config.yaml
num_hidden_layers: 11
hidden_size: 512
num_attention_heads: 8
num_key_value_heads: 8
head_dim: 64
intermediate_size: 2752
vocab_size: 24060
hidden_act: "geglu"
norm: "layernorm"
norm_place: "peri"
norm_eps: 1e-05
positions: "rope"
rope_theta: 10000.0
rope_fraction: 1.0
qk_norm: false
attn_scale: 0.125
bias: "none"
tie_word_embeddings: true
parallel_block: false
extras: ["capped logits"]
init: "normal"
init_std_qkv: 0.029
init_std_o: 0.00618
init_std_up: 0.029
init_std_down: 0.00618
optimizer: "adamw"
learning_rate: 0.00102
lr_mult_o: 0.657
beta1: 0.9
beta2: 0.95
lr_head: 0.0219
max_grad_norm: 0.5
warmup_steps: 251
schedule: "wsd"
decay_fraction: 0.386
decay_shape: "linear"
final_lr_fraction: 0.0
batch_tokens: 131072
max_seq_len: 512
doc_mask: false
train_tokens: 1173000000
max_steps: 8950
dataset: "wikipedia_en"
MLP neurons of a small language model. Each row is named by its layer, matrix (gate and up: input weights; down: output weights) and neuron, and shows model dimensions 16-143. Each number is 50 + 15 x the weight over its row's rms, rounded and kept within 0 to 99. A neuron's up and down rows have the sign that makes its largest values positive.
A block is one neuron, or neurons of one layer that tend to fire together. After each block is what it responds to, as a language model described it from the Wikipedia text at the highest values.

L4.gate1152:46 49 54 47 58 57 40 63 64 65 52 27 49 59 59 57 75 67 64 68 51 54 58 38 61 55 62 58 60 53 29 46 32 68 51 49 59 50 68 28 34 47 47 60 44 47 45 41 80 34 30 51 59 98 58 57 72 46 34 87 40 39 41 57 27 41 46 37 62 15 43 69 43 56 54 68 38 68 42 55 52 38 54 44 62 44 44 44 20 46 36 49 49 36 37 69 27 66 55 34 44 47 50 54 52 54 49 60 55 60 36 54 58 35 36 48 49 49 46 70 36 60 51 62 20 80 56 63
L4.up1152:66 49 42 55 62 71 53 31 35 54 42 52 42 20 50 62 71 65 56 36 61 49 58 64 70 27 39 47 36 57 23 43 70 54 64 54 40 10 32 44 51 52 67 45 29 35 37 59 45 55 61 70 09 37 50 27 58 47 38 70 53 37 29 53 35 42 48 44 40 48 45 62 52 33 34 51 30 71 52 47 43 34 57 52 28 66 48 44 74 20 53 25 59 37 58 51 29 73 53 65 50 58 56 26 39 62 25 42 54 41 23 49 37 41 42 59 62 76 37 65 57 57 81 53 75 34 46 41
L4.down1152:35 69 55 45 54 46 49 54 46 62 54 00 42 58 51 49 52 51 70 73 47 42 34 33 45 63 30 53 37 45 62 54 51 59 47 76 61 52 58 47 21 48 32 52 42 44 46 58 72 62 42 59 66 70 38 49 61 47 53 85 54 53 52 56 43 55 32 42 79 35 51 63 55 27 61 65 27 83 52 50 65 37 41 40 31 72 57 50 41 41 31 46 44 51 50 35 52 58 66 22 39 48 58 51 42 52 51 53 54 45 22 53 52 50 49 43 49 60 43 63 46 68 70 61 48 63 62 54
Description: Opening sub-word pieces of words split into several tokens, often after function words, such as milit(ants), antib(odies), deb(ris), Gabri(ella).

L8.gate1211:50 72 65 64 42 44 40 30 64 45 61 59 63 47 42 46 52 69 68 56 77 41 57 54 44 46 72 33 75 62 49 42 66 88 85 48 37 59 46 57 67 68 47 42 54 49 33 85 43 39 42 50 41 70 40 43 48 58 44 49 39 37 44 46 39 73 53 28 70 65 50 31 50 52 35 45 42 75 92 29 53 53 53 66 55 31 31 26 49 48 70 21 41 30 39 58 66 53 42 23 50 63 91 46 41 57 33 34 37 69 57 71 59 40 58 18 41 77 47 47 58 43 66 55 19 64 74 51
L8.up1211:60 76 56 59 63 28 50 34 54 69 49 38 45 47 28 75 53 38 35 30 51 49 47 80 32 46 52 51 36 68 63 71 55 51 32 46 48 32 61 33 41 46 36 45 30 32 49 61 45 14 72 59 37 37 42 51 50 43 34 78 37 85 54 42 55 33 11 49 50 56 45 60 42 41 35 37 64 39 44 64 44 58 57 43 61 67 23 56 43 00 56 43 18 41 49 72 27 31 50 71 34 42 46 74 43 52 16 54 27 48 50 61 40 25 39 49 36 59 30 49 56 51 47 56 42 66 51 56
L8.down1211:26 68 50 79 40 55 43 88 48 32 55 83 55 48 35 17 64 45 17 28 59 32 62 41 21 44 52 21 21 51 65 66 53 57 55 54 42 26 51 59 51 63 30 52 65 44 73 32 77 44 40 43 49 42 49 41 40 48 53 68 30 47 99 34 61 58 45 33 37 35 43 32 52 12 51 44 25 47 56 51 44 41 23 50 67 49 63 33 28 61 45 37 26 54 57 66 62 63 53 31 34 59 47 57 41 45 46 50 52 68 51 59 36 33 60 65 33 55 59 31 39 57 57 45 45 56 50 56
L8.gate1420:53 54 43 44 27 66 66 58 75 82 50 40 70 37 52 45 93 48 68 46 13 52 71 66 69 20 13 51 11 39 56 23 32 52 48 51 49 61 51 23 37 42 55 43 18 73 40 63 55 40 52 50 43 19 59 49 35 62 39 50 35 51 36 57 46 46 40 32 36 28 58 61 37 49 63 39 54 58 62 40 62 29 36 44 45 46 67 24 71 52 45 44 43 43 75 51 43 35 62 27 57 49 57 76 32 35 42 48 62 31 52 21 26 55 41 12 55 37 63 48 45 37 61 62 35 55 45 67
L8.up1420:56 46 41 42 64 66 35 37 53 55 75 34 60 42 60 50 57 31 46 62 45 53 38 43 10 57 58 58 29 40 43 55 71 58 62 73 51 59 36 49 42 67 49 41 58 67 52 47 37 40 62 72 60 49 57 64 45 42 47 57 37 41 56 47 56 22 47 33 37 77 66 55 38 45 39 61 53 32 61 21 54 42 58 52 68 57 69 63 42 60 41 36 42 39 45 51 43 57 38 24 95 42 51 34 49 57 33 36 12 61 48 59 44 65 48 62 15 65 61 48 33 67 71 33 55 37 44 48
L8.down1420:37 53 45 30 44 46 63 83 61 51 37 72 56 42 37 62 39 45 71 36 40 36 67 48 51 38 46 35 66 16 80 39 59 82 40 69 50 34 52 61 69 42 44 29 31 59 63 38 48 50 69 45 52 49 26 57 15 48 45 56 58 39 84 69 30 29 44 46 56 64 34 49 29 30 43 39 63 60 63 20 41 15 24 55 49 43 43 43 63 46 36 88 44 57 50 68 49 69 55 44 52 46 63 47 74 60 76 90 69 30 58 65 36 66 36 51 72 74 37 63 49 43 54 44 54 75 50 48
L8.gate1929:48 34 73 51 36 42 43 41 41 49 84 29 67 51 54 40 35 44 50 28 65 48 40 61 62 70 22 35 52 58 34 41 53 53 42 53 28 38 36 50 44 77 63 60 47 76 28 57 50 25 73 29 61 81 43 32 60 45 41 63 64 48 35 51 60 32 33 37 66 61 65 45 48 54 65 53 58 58 47 69 35 42 45 55 50 74 20 83 46 35 20 19 55 40 17 58 44 48 50 44 50 56 64 64 33 55 72 43 62 72 46 40 55 61 38 41 47 24 51 54 29 44 34 46 56 27 51 68
L8.up1929:58 52 42 54 41 47 28 30 74 45 71 49 64 51 50 40 87 66 41 31 53 33 65 60 50 29 61 56 39 52 64 60 53 44 76 38 62 46 39 67 64 49 42 68 51 52 40 24 10 06 41 43 48 78 51 48 57 53 35 89 36 30 56 73 61 40 33 07 46 55 22 45 25 30 55 62 67 67 55 33 35 51 45 31 30 61 47 47 69 55 32 36 32 55 46 46 42 65 68 28 66 51 56 58 30 41 52 49 70 61 72 80 60 50 74 72 53 35 50 64 53 50 78 39 42 81 59 26
L8.down1929:56 57 34 63 75 57 53 80 77 50 24 44 66 72 82 51 62 43 32 55 54 50 86 34 62 49 70 26 58 84 52 43 42 46 31 39 34 15 71 57 31 77 56 14 78 43 51 49 30 57 42 30 41 41 41 44 44 32 58 51 21 63 99 45 47 52 60 55 35 52 48 42 50 73 52 65 48 67 49 52 27 40 30 50 45 50 58 43 58 63 28 56 41 55 33 57 59 48 37 49 62 46 44 32 61 76 49 40 38 90 49 58 42 60 57 53 64 45 41 53 49 56 58 54 64 56 52 59
L8.gate2437:35 74 52 42 83 23 64 61 48 72 81 25 61 40 57 16 71 44 62 70 52 74 45 17 41 32 30 48 66 41 61 57 78 66 30 54 46 49 43 52 39 40 56 58 49 54 56 47 35 45 53 23 46 41 31 35 56 46 33 52 22 52 58 39 45 31 50 35 33 22 29 40 39 60 65 84 45 49 53 53 38 57 04 57 36 45 58 27 35 60 20 75 70 42 40 65 73 76 77 47 34 60 51 36 60 32 49 42 24 61 34 38 65 53 26 46 43 69 25 56 38 55 56 76 17 56 41 53
L8.up2437:67 32 41 52 58 37 65 52 34 79 55 54 63 66 66 42 51 55 48 53 28 37 71 61 33 45 54 43 62 48 61 52 54 37 41 80 31 20 30 64 37 66 33 10 64 59 71 59 34 31 48 21 19 25 37 68 55 54 31 52 64 55 68 45 57 80 54 77 57 40 51 73 60 56 60 57 53 57 38 73 63 40 34 44 42 54 57 51 51 47 66 86 45 67 11 32 71 57 55 31 24 72 50 46 41 52 47 42 34 46 60 36 40 36 46 20 58 44 52 63 47 57 71 24 58 59 53 69
L8.down2437:49 62 48 52 72 34 33 84 77 85 42 71 64 55 51 42 56 49 78 28 34 36 70 34 17 73 30 75 38 59 76 69 65 34 32 82 48 48 41 72 30 69 44 51 48 20 47 31 51 61 48 18 61 69 47 49 45 42 47 60 78 21 90 43 54 89 58 57 38 40 56 54 40 51 38 68 47 67 58 71 40 63 78 41 23 47 56 56 82 59 35 62 66 48 28 49 41 56 70 36 24 25 42 63 55 48 77 57 70 36 38 47 58 52 55 46 79 31 60 49 34 51 28 66 59 59 46 61
Description: Inner word pieces completing a multi-token word whose ending is easy to predict, often a name repeated from earlier, e.g. Fre-mant-le, Black-haw-ks, pre-jud-ice.

L2.gate899:54 64 61 28 60 26 39 48 63 56 65 53 64 67 52 49 66 39 60 73 29 54 64 81 63 38 27 50 62 56 18 27 45 45 61 38 57 39 40 36 60 67 55 46 44 31 48 87 74 34 56 63 48 73 40 73 57 40 45 61 68 61 65 46 49 35 52 20 47 35 49 50 60 57 67 48 40 46 56 64 41 51 35 63 63 71 40 72 55 44 56 66 54 59 51 23 70 86 48 49 57 41 39 61 44 24 45 30 42 46 32 53 71 42 14 43 57 42 15 85 43 12 71 75 56 28 68 42
L2.up899:64 45 64 36 30 65 39 70 62 39 64 41 56 81 53 11 55 48 60 43 33 31 25 45 42 70 54 58 49 30 72 51 54 52 43 69 53 60 34 62 45 42 44 46 40 37 52 57 68 57 90 79 56 37 69 31 42 58 49 58 41 42 49 48 67 54 57 28 37 62 16 60 47 76 40 42 52 47 61 62 33 54 58 57 61 43 71 16 51 49 54 24 54 70 35 17 52 39 48 53 25 55 61 55 49 61 23 40 51 69 52 65 26 35 60 48 45 55 59 13 69 54 71 56 40 54 56 29
L2.down899:75 68 67 55 35 24 68 55 61 73 38 49 75 69 51 46 50 48 54 42 56 60 38 62 59 63 43 64 77 33 35 66 76 52 45 60 72 10 49 30 53 43 69 52 29 29 36 63 51 58 61 60 59 49 35 62 54 58 33 45 63 50 64 58 55 33 49 22 35 35 55 53 83 67 62 47 59 45 63 61 57 49 60 76 45 77 31 37 18 36 42 56 47 59 42 37 34 80 57 64 73 63 38 51 38 12 43 57 30 41 59 61 51 19 29 54 47 37 20 69 25 28 49 53 49 50 60 48
L2.gate1809:51 59 56 54 56 67 38 72 53 57 83 25 23 65 58 66 71 44 58 68 38 61 83 39 61 54 30 57 61 49 55 50 41 46 46 56 58 42 55 51 51 63 60 22 49 42 42 64 40 69 65 56 44 65 52 54 54 31 58 44 59 24 33 76 39 39 42 75 50 60 67 47 56 63 07 38 63 47 40 40 58 52 64 61 61 47 37 61 52 62 48 49 52 58 60 55 52 59 62 36 35 30 53 36 52 55 28 66 76 45 38 47 21 35 34 44 75 74 63 66 63 38 50 63 72 54 38 52
L2.up1809:48 24 44 52 45 76 57 70 51 59 56 37 44 85 60 34 49 58 30 41 57 56 55 74 47 58 28 76 35 52 42 44 40 63 26 43 42 27 65 29 65 75 50 60 34 51 43 36 42 31 47 38 93 74 53 55 53 86 48 51 62 41 39 28 16 42 51 45 53 59 35 54 28 55 52 33 44 33 28 42 52 74 92 30 46 63 50 49 46 33 44 37 43 65 29 36 17 52 43 42 37 63 71 66 52 54 57 61 63 49 51 15 68 43 47 18 34 41 37 55 29 47 71 60 20 53 24 54
L2.down1809:58 28 43 62 48 69 53 60 52 34 61 16 42 81 63 34 52 44 72 61 63 66 58 60 63 53 63 62 36 55 42 56 33 69 47 83 68 53 46 46 53 36 49 47 52 52 71 39 39 52 42 59 35 40 24 38 17 50 54 29 60 24 49 72 64 62 47 53 72 60 54 53 47 69 63 47 33 53 40 25 64 51 56 42 60 65 35 57 25 38 35 53 54 51 30 31 20 63 51 29 38 65 44 44 56 13 43 52 47 47 54 64 51 37 48 51 65 48 61 68 38 46 53 62 37 63 44 49
L2.gate1963:60 38 23 35 54 30 38 59 30 43 49 16 64 47 59 32 56 37 37 49 37 12 70 58 57 32 42 74 65 48 55 58 56 63 65 41 29 53 59 29 61 65 54 32 74 45 39 53 59 50 71 78 39 64 41 87 62 57 64 83 63 43 43 58 22 49 35 30 61 43 58 77 72 65 32 29 53 34 35 77 39 50 56 37 58 34 33 40 45 65 51 51 69 39 62 21 41 54 62 41 47 34 71 40 61 47 18 28 70 50 38 60 47 25 36 37 47 58 52 59 26 49 57 40 56 69 72 25
L2.up1963:27 72 47 34 67 45 76 46 47 53 94 40 43 65 58 16 63 40 56 69 19 35 81 59 54 53 50 30 43 61 57 53 63 63 42 61 51 68 39 34 52 36 59 59 64 36 38 52 63 41 57 30 47 83 70 44 66 74 45 62 44 65 34 39 45 19 59 28 75 46 49 50 38 41 43 35 52 24 33 51 57 46 57 76 43 61 54 50 28 78 51 35 30 59 29 40 45 46 70 12 46 51 40 42 52 68 33 49 35 43 40 36 49 45 54 50 51 62 69 37 50 42 76 82 16 58 62 45
L2.down1963:58 63 44 53 19 24 62 44 38 42 60 33 58 66 72 57 71 41 63 57 60 44 48 56 29 44 27 33 65 35 47 29 56 51 35 49 78 36 48 30 42 38 64 28 38 29 13 60 58 45 50 68 23 50 69 56 51 63 37 56 46 46 58 64 28 61 41 40 53 21 48 65 30 67 58 37 62 60 13 64 35 26 35 68 51 67 44 68 59 48 34 40 35 40 39 38 16 46 75 38 66 53 44 54 39 40 15 63 53 55 66 54 62 47 48 43 67 35 46 33 61 59 61 52 50 57 56 56
L2.gate2599:70 69 47 44 40 48 31 71 60 45 73 45 39 66 60 40 76 39 39 54 52 69 66 67 78 42 38 71 71 62 27 27 43 65 47 37 52 35 49 47 72 56 52 46 55 54 60 47 41 55 50 70 41 58 55 58 63 56 28 73 37 60 43 30 41 39 79 72 40 44 65 54 43 48 38 50 56 38 46 33 56 56 53 66 55 66 34 75 50 73 63 46 65 57 54 48 40 84 55 22 44 31 64 63 61 06 20 50 58 44 45 43 67 39 33 63 69 32 48 65 70 48 74 71 32 52 72 58
L2.up2599:59 54 39 60 52 71 48 36 35 55 62 76 65 60 39 42 54 51 42 50 69 91 65 66 62 51 59 50 36 64 30 54 30 47 28 69 64 31 50 58 59 67 56 50 64 46 47 44 55 70 60 53 56 58 69 56 60 60 56 70 76 64 77 52 39 35 37 68 18 58 26 60 15 58 51 71 54 27 35 51 02 50 56 56 58 43 15 41 43 40 26 50 42 32 54 55 31 71 76 46 45 49 52 52 41 36 72 58 35 44 38 60 55 52 57 59 34 59 49 61 52 76 62 38 38 55 64 49
L2.down2599:73 78 22 52 55 41 31 47 57 43 72 53 60 68 30 68 71 37 59 42 64 63 70 42 63 44 45 45 39 55 32 40 30 58 35 54 78 40 55 42 65 49 59 44 40 46 32 39 76 39 68 51 59 49 44 78 58 54 62 57 65 59 66 40 48 51 58 47 50 64 40 52 72 24 47 53 53 41 40 39 71 48 66 66 70 55 55 44 48 47 39 58 52 63 41 47 22 72 46 08 30 45 15 67 63 27 33 55 50 41 36 63 61 31 48 65 53 31 62 53 50 42 50 48 31 49 38 58
Description: First fragment of a word split into several tokens, mostly in names and uncommon words, such as Cla(iborne), Azerbai(jani), acknowled(ges), infl(ation).

L8.gate60:60 64 81 55 39 56 60 74 58 63 28 46 46 49 41 45 49 62 43 23 33 25 35 82 39 45 49 61 43 32 71 53 70 37 70 66 27 55 35 33 50 55 25 21 40 47 48 42 33 44 54 64 46 58 57 39 34 45 43 59 64 59 15 62 82 44 50 35 38 44 32 62 78 67 28 85 40 50 32 71 71 41 50 54 48 65 64 62 64 48 47 44 77 56 51 42 71 54 53 37 47 65 48 52 09 47 55 79 46 30 57 31 43 52 67 57 29 50 41 47 59 22 42 47 62 47 72 61
L8.up60:66 46 55 48 46 44 49 74 61 30 63 64 70 59 34 52 36 49 24 57 42 16 45 33 53 32 42 54 08 49 49 64 57 70 61 29 60 77 44 66 74 47 39 70 43 58 79 21 75 69 45 61 35 42 65 31 47 49 48 41 32 67 51 70 48 40 56 52 52 45 38 43 49 57 35 65 37 28 39 18 60 36 70 54 28 59 52 45 46 48 37 82 44 58 55 35 39 45 47 75 69 71 60 37 50 35 39 21 00 59 51 46 18 27 70 53 32 38 45 52 29 75 48 45 50 56 55 64
L8.down60:34 73 23 42 54 57 60 42 82 30 41 36 72 38 21 59 67 59 57 44 64 57 67 63 29 71 51 30 61 72 69 26 38 53 74 45 33 50 70 42 45 57 72 39 46 45 67 53 72 43 46 38 51 13 38 52 34 58 40 67 47 67 76 57 22 40 39 64 41 40 72 63 30 45 51 36 59 60 57 76 57 35 54 19 65 45 49 34 42 70 71 66 44 34 54 55 74 67 48 62 54 57 40 33 75 58 10 39 83 41 24 44 61 93 66 43 77 76 59 35 67 03 41 53 66 43 43 48
L8.gate396:41 62 40 42 37 59 46 60 50 55 35 32 40 38 55 41 35 68 41 67 38 47 61 28 38 96 40 61 54 37 34 45 66 51 39 50 23 31 43 59 65 54 66 27 30 49 51 55 42 30 53 50 56 71 63 56 81 31 77 42 34 13 33 54 57 54 73 44 67 85 28 56 55 54 63 62 75 52 40 66 54 62 66 57 70 15 33 49 37 50 32 52 43 32 34 46 46 46 62 70 54 38 24 58 49 72 73 54 34 46 51 65 40 41 39 57 41 62 50 34 37 64 73 66 18 53 36 36
L8.up396:57 69 73 63 46 60 61 54 46 55 48 53 53 75 51 48 49 48 63 41 42 39 42 44 69 44 37 30 34 58 50 34 55 50 38 51 33 84 71 40 49 47 43 88 62 55 41 73 55 51 59 31 22 50 49 41 58 46 67 32 55 42 79 54 80 50 52 57 49 38 56 30 25 48 59 49 35 49 57 37 58 29 26 49 63 49 68 52 44 52 56 37 72 50 42 68 49 41 35 32 33 58 64 61 51 52 57 39 45 53 49 36 61 57 20 29 08 49 49 50 54 46 52 92 33 27 65 51
L8.down396:34 65 73 53 61 26 53 51 39 65 47 56 62 62 26 50 71 50 81 50 55 60 42 32 55 31 59 47 47 34 60 55 54 36 22 70 28 52 48 44 30 46 67 43 57 45 29 72 71 43 43 69 38 45 80 54 49 58 71 58 34 62 40 49 62 31 35 50 54 59 27 22 52 41 68 48 41 36 48 56 31 32 52 41 87 50 15 59 52 61 45 49 66 59 50 41 59 15 43 36 52 33 60 76 38 65 40 60 54 57 45 31 50 51 49 58 42 50 46 50 62 43 75 47 36 31 61 49
L8.gate1202:80 65 69 29 65 32 44 54 68 53 42 47 49 48 47 69 53 50 49 44 59 23 56 37 33 47 43 56 73 43 42 24 54 18 50 75 35 26 54 37 61 68 70 27 45 44 70 56 56 51 59 59 41 45 37 37 51 61 55 54 57 60 32 36 34 40 43 26 43 78 64 56 76 44 70 47 59 32 31 30 43 35 88 44 55 34 57 19 41 39 60 38 56 56 36 66 74 39 38 56 48 73 35 42 38 53 44 48 43 56 74 48 50 60 56 45 35 51 55 60 46 38 48 53 51 11 43 48
L8.up1202:50 51 65 59 37 67 61 55 59 77 52 22 54 50 61 67 68 64 48 54 55 53 44 58 49 69 57 49 46 41 66 83 73 33 43 67 67 39 59 67 48 52 61 48 74 80 71 71 75 66 64 42 53 73 53 31 66 33 67 19 50 51 37 37 50 67 57 15 37 49 60 37 50 44 48 53 60 32 35 39 30 45 40 58 70 42 39 30 56 38 58 47 35 82 44 29 64 58 34 41 65 50 71 33 52 33 56 30 29 48 40 38 39 54 76 42 45 49 59 37 50 54 56 53 47 47 12 48
L8.down1202:50 40 53 38 41 39 56 56 59 61 28 34 58 53 44 31 47 49 40 58 36 50 45 39 30 48 47 43 58 34 70 41 54 52 46 50 41 88 42 36 50 69 54 68 50 01 43 46 54 62 55 35 44 70 77 70 50 49 15 65 45 59 00 42 36 50 61 77 46 49 38 35 52 56 43 66 48 51 08 71 57 37 44 43 58 68 32 61 81 43 66 49 48 37 47 61 45 48 64 50 39 32 67 21 59 48 54 59 32 57 40 55 29 28 41 40 59 36 12 71 31 64 41 71 54 41 44 68
L8.gate2601:96 57 82 48 50 74 46 38 40 45 42 19 56 20 58 59 39 40 45 42 50 60 48 70 46 40 44 46 53 19 59 42 61 29 42 44 55 21 45 10 34 40 68 25 48 31 42 86 49 32 39 79 35 36 34 36 45 67 64 62 53 64 48 42 29 47 65 63 64 46 60 67 57 64 56 51 30 32 47 55 53 66 41 68 78 63 63 50 58 41 53 54 51 84 40 43 59 53 48 25 56 57 35 41 38 58 39 35 45 65 54 53 71 39 45 63 82 31 23 57 46 44 57 57 26 50 41 49
L8.up2601:70 28 49 43 56 24 71 61 73 65 62 50 39 64 67 39 35 62 29 21 44 42 18 48 15 52 46 54 50 43 36 56 59 55 34 49 47 63 31 50 35 66 58 33 55 63 56 45 02 71 45 58 54 37 53 57 49 76 39 32 43 55 32 40 55 37 38 30 50 51 45 38 36 25 66 43 47 72 29 67 46 56 46 56 74 62 85 60 53 20 66 52 60 67 32 44 55 54 50 63 62 63 72 80 57 69 49 61 50 27 67 45 49 76 47 55 39 42 53 40 72 26 41 39 47 62 64 50
L8.down2601:78 41 91 52 67 53 53 52 50 46 30 50 53 53 58 71 76 34 60 66 77 32 40 58 43 56 41 38 21 48 54 35 36 51 63 50 85 73 64 69 56 61 71 70 43 48 61 41 64 39 15 36 71 54 69 51 57 49 77 38 57 50 00 73 74 32 75 33 43 48 69 72 54 44 51 51 64 72 18 46 40 43 48 29 68 43 57 51 48 58 40 57 43 47 41 34 71 16 36 53 66 55 30 55 46 48 62 35 47 57 71 54 57 52 76 73 58 41 31 48 67 46 45 55 48 73 46 42
Description: Words opening a record or chart phrase in sports and music stats, such as career in career-high, Top 20, Best Selling, record tables.

L2.gate24:31 57 61 69 44 34 45 80 72 27 51 27 21 62 69 55 86 47 41 63 57 18 68 49 12 42 38 69 55 20 53 60 41 49 37 53 48 47 41 62 55 39 65 30 64 43 33 74 58 58 54 55 47 42 36 42 20 61 68 35 52 59 53 47 54 45 34 20 45 47 31 47 39 35 43 42 42 25 54 39 69 58 33 39 50 21 67 39 54 46 38 54 40 34 53 44 46 41 54 46 16 69 37 65 57 31 63 28 66 40 91 15 46 70 71 40 61 65 58 47 42 71 49 46 35 38 33 56
L2.up24:62 60 63 55 40 45 36 66 40 45 48 67 42 51 50 55 36 62 48 57 39 49 30 79 59 65 58 34 29 38 63 54 42 60 38 42 50 84 46 57 57 38 30 90 53 63 69 48 39 55 67 08 52 71 40 61 52 56 36 40 56 15 54 53 75 51 54 40 31 63 38 33 50 61 55 66 43 07 51 51 30 41 58 54 62 54 78 36 68 45 48 29 35 39 66 33 27 51 52 29 49 49 79 28 42 42 70 83 69 36 61 36 54 63 39 46 52 50 21 55 61 44 71 34 57 58 65 66
L2.down24:59 55 54 57 33 61 54 40 75 33 44 70 55 25 60 55 46 53 40 39 60 73 34 63 23 80 26 40 65 38 48 31 81 47 37 62 44 55 61 50 42 18 57 61 56 63 52 54 50 38 61 35 60 64 69 31 49 57 37 44 44 40 89 28 19 53 61 63 56 67 38 87 74 69 63 49 57 45 61 42 72 69 33 51 53 22 48 65 57 57 84 24 66 62 43 50 56 16 18 53 28 77 54 23 39 66 46 59 65 50 17 36 59 42 66 57 50 51 65 36 63 50 43 58 30 73 62 68
L2.gate2204:58 37 75 33 38 67 87 62 66 42 48 43 68 46 49 66 46 45 44 51 80 49 80 38 67 61 48 81 80 30 16 44 65 43 36 42 59 53 29 51 61 33 69 18 77 64 31 57 71 65 51 41 33 64 63 68 35 39 68 41 35 41 19 47 63 34 62 62 33 69 27 68 54 52 52 44 58 43 47 56 57 73 55 54 70 49 52 12 42 43 51 33 46 71 61 67 59 41 38 79 34 76 72 39 33 50 64 28 45 33 71 47 43 41 70 29 48 53 66 58 55 46 59 59 61 66 54 75
L2.up2204:25 54 27 56 64 41 72 37 60 66 40 33 47 29 71 27 39 57 61 58 49 58 58 73 55 59 56 79 70 54 53 26 57 25 69 55 68 33 32 42 46 46 60 65 51 58 61 46 39 45 54 60 78 36 27 76 51 43 63 52 51 65 39 51 37 46 35 61 57 74 03 47 77 47 42 42 36 28 61 61 54 43 51 36 50 39 66 69 42 27 49 44 75 43 33 34 43 51 30 55 55 49 55 65 23 46 63 65 33 53 66 41 55 62 87 62 49 78 45 57 78 47 54 42 45 44 57 23
L2.down2204:60 59 69 51 66 54 59 60 55 31 55 53 59 23 54 66 50 67 20 31 31 52 50 52 51 72 37 70 56 32 31 40 20 35 27 48 32 38 87 59 65 38 45 59 53 38 48 24 35 33 59 73 53 58 60 57 72 65 57 28 52 49 47 18 73 47 60 34 49 42 46 57 53 34 64 76 65 58 56 21 43 73 69 34 69 25 43 43 55 49 46 63 47 44 32 53 43 25 34 41 34 67 82 41 40 57 59 44 34 44 42 58 76 37 80 59 71 70 64 52 30 30 70 50 49 58 49 70
L2.gate2240:35 39 67 49 37 41 20 38 43 48 48 44 65 21 43 50 43 72 19 55 53 48 33 70 61 30 89 38 61 33 42 48 87 30 30 72 49 31 41 64 55 59 72 39 41 41 38 56 74 41 48 21 65 47 50 55 36 66 65 56 44 32 54 48 53 19 69 31 64 48 43 92 53 45 67 54 53 46 56 40 61 58 34 27 58 53 20 16 33 30 22 40 58 46 50 64 71 67 68 19 58 71 52 44 39 59 65 18 55 68 66 49 60 41 62 21 48 44 59 62 48 25 45 36 61 35 78 76
L2.up2240:51 72 78 55 31 56 40 58 50 56 69 66 65 39 33 47 47 68 56 38 47 36 65 59 40 68 51 31 20 62 50 53 34 42 45 32 74 53 25 30 40 41 49 79 59 43 31 55 56 69 55 43 58 50 38 37 47 35 48 25 44 49 53 31 57 64 34 36 64 57 64 37 75 87 28 74 42 50 63 44 41 67 56 69 53 43 27 39 52 70 45 19 80 33 69 55 50 36 70 66 34 51 43 45 52 70 58 75 46 40 44 40 42 44 51 23 46 75 26 65 69 25 75 36 56 68 59 46
L2.down2240:17 40 79 64 48 44 20 55 53 50 44 42 59 47 36 74 58 33 62 06 25 51 61 54 54 48 55 55 49 55 61 45 77 56 53 59 36 39 39 71 68 67 37 63 40 64 55 58 36 77 61 23 62 47 89 63 72 26 28 25 90 57 45 64 53 52 72 61 41 49 32 49 59 65 68 46 48 46 49 41 41 58 57 31 53 38 52 42 60 60 54 48 77 83 59 62 73 14 30 68 35 53 75 19 40 43 53 89 42 47 46 57 40 39 43 57 60 65 52 79 65 43 27 39 34 56 52 56
L2.gate2731:53 52 68 44 35 31 46 72 51 52 38 60 37 70 51 56 42 66 55 58 76 20 42 62 48 75 55 67 42 29 29 37 57 58 43 45 41 63 54 25 72 42 51 47 34 35 57 28 67 25 39 42 42 76 97 50 36 27 36 50 55 43 59 46 84 61 59 49 61 48 64 39 32 61 56 45 47 57 58 67 64 66 81 42 68 44 43 61 47 35 55 59 50 67 35 37 49 44 77 35 66 44 61 42 40 75 39 41 21 73 49 57 68 43 48 23 39 62 30 64 57 33 73 62 53 56 41 25
L2.up2731:74 29 70 75 48 66 55 71 45 57 47 43 90 36 46 44 16 53 44 72 38 45 50 44 46 60 23 57 39 27 55 54 53 45 40 62 74 24 59 61 41 57 47 03 48 51 47 57 45 55 46 37 50 69 54 52 13 29 35 86 51 65 22 66 75 59 64 60 28 40 64 44 47 39 43 49 80 57 49 15 71 35 62 47 29 40 47 73 24 35 71 52 46 43 19 56 55 41 53 39 59 31 55 33 63 39 56 62 49 61 53 46 54 72 60 39 42 73 23 61 60 53 45 48 48 60 60 53
L2.down2731:45 61 78 43 67 56 35 45 75 64 67 55 64 38 60 51 42 60 28 56 42 16 33 70 47 46 45 78 39 62 66 51 60 39 56 41 33 39 64 69 49 57 69 28 32 25 52 58 60 38 43 44 38 53 63 46 09 36 76 82 53 45 28 55 50 48 96 48 47 39 44 40 57 51 40 64 47 62 49 66 80 51 79 43 43 55 60 67 55 24 51 42 45 62 27 59 52 36 25 53 44 55 51 20 28 18 74 45 52 45 27 42 60 46 58 33 62 78 54 52 54 49 36 39 67 54 43 38
Description: Superlative or ranking words that begin award categories, chart names and prose phrases, such as Best Actor, Canada Top Albums, the first, the most ambitious, and "100" in chart tables.

L4.gate839:42 56 80 53 23 70 38 59 39 41 50 37 77 63 54 52 60 64 56 31 67 59 11 46 59 61 29 45 67 27 61 29 63 70 42 62 39 48 33 63 55 55 62 63 47 26 54 44 37 42 61 73 47 68 76 34 49 47 73 44 67 38 43 35 48 37 45 56 46 32 21 51 47 50 56 44 25 27 31 49 50 71 43 73 65 43 39 41 21 45 47 73 36 58 57 64 32 35 74 53 55 62 36 49 61 50 40 48 65 82 50 08 58 34 44 33 25 60 59 60 29 59 55 54 15 72 43 42
L4.up839:43 81 38 36 30 51 47 42 50 33 42 36 41 45 82 56 58 48 40 32 83 39 54 60 60 49 53 47 28 45 54 25 58 39 44 40 38 65 55 46 57 61 37 30 43 43 55 56 76 57 69 66 34 50 72 62 54 40 31 45 58 66 53 35 27 57 46 80 69 41 46 61 46 46 79 72 59 51 52 37 50 50 62 62 58 37 42 49 63 23 58 71 56 35 59 58 68 54 20 66 24 45 51 91 55 78 67 51 60 54 44 34 35 42 20 65 53 52 64 06 40 71 35 39 40 67 38 61
L4.down839:50 58 50 30 27 66 47 46 39 38 47 18 76 49 63 50 28 60 43 79 51 44 64 56 64 69 24 34 17 39 48 69 57 63 10 68 17 38 49 69 71 34 79 53 83 52 43 51 48 30 71 52 34 59 61 44 59 63 62 58 56 55 65 41 43 38 93 81 71 66 27 47 46 66 61 61 33 47 48 49 54 58 51 37 64 58 40 26 53 51 60 50 48 55 45 62 55 20 47 57 05 69 54 21 49 66 88 26 41 46 69 40 43 52 26 64 50 70 53 35 45 49 78 48 54 49 59 37
Description: Words inside ranking or record phrases, mostly in sports bios and stats tables, such as "most wins", "14th-best", "25th in the world".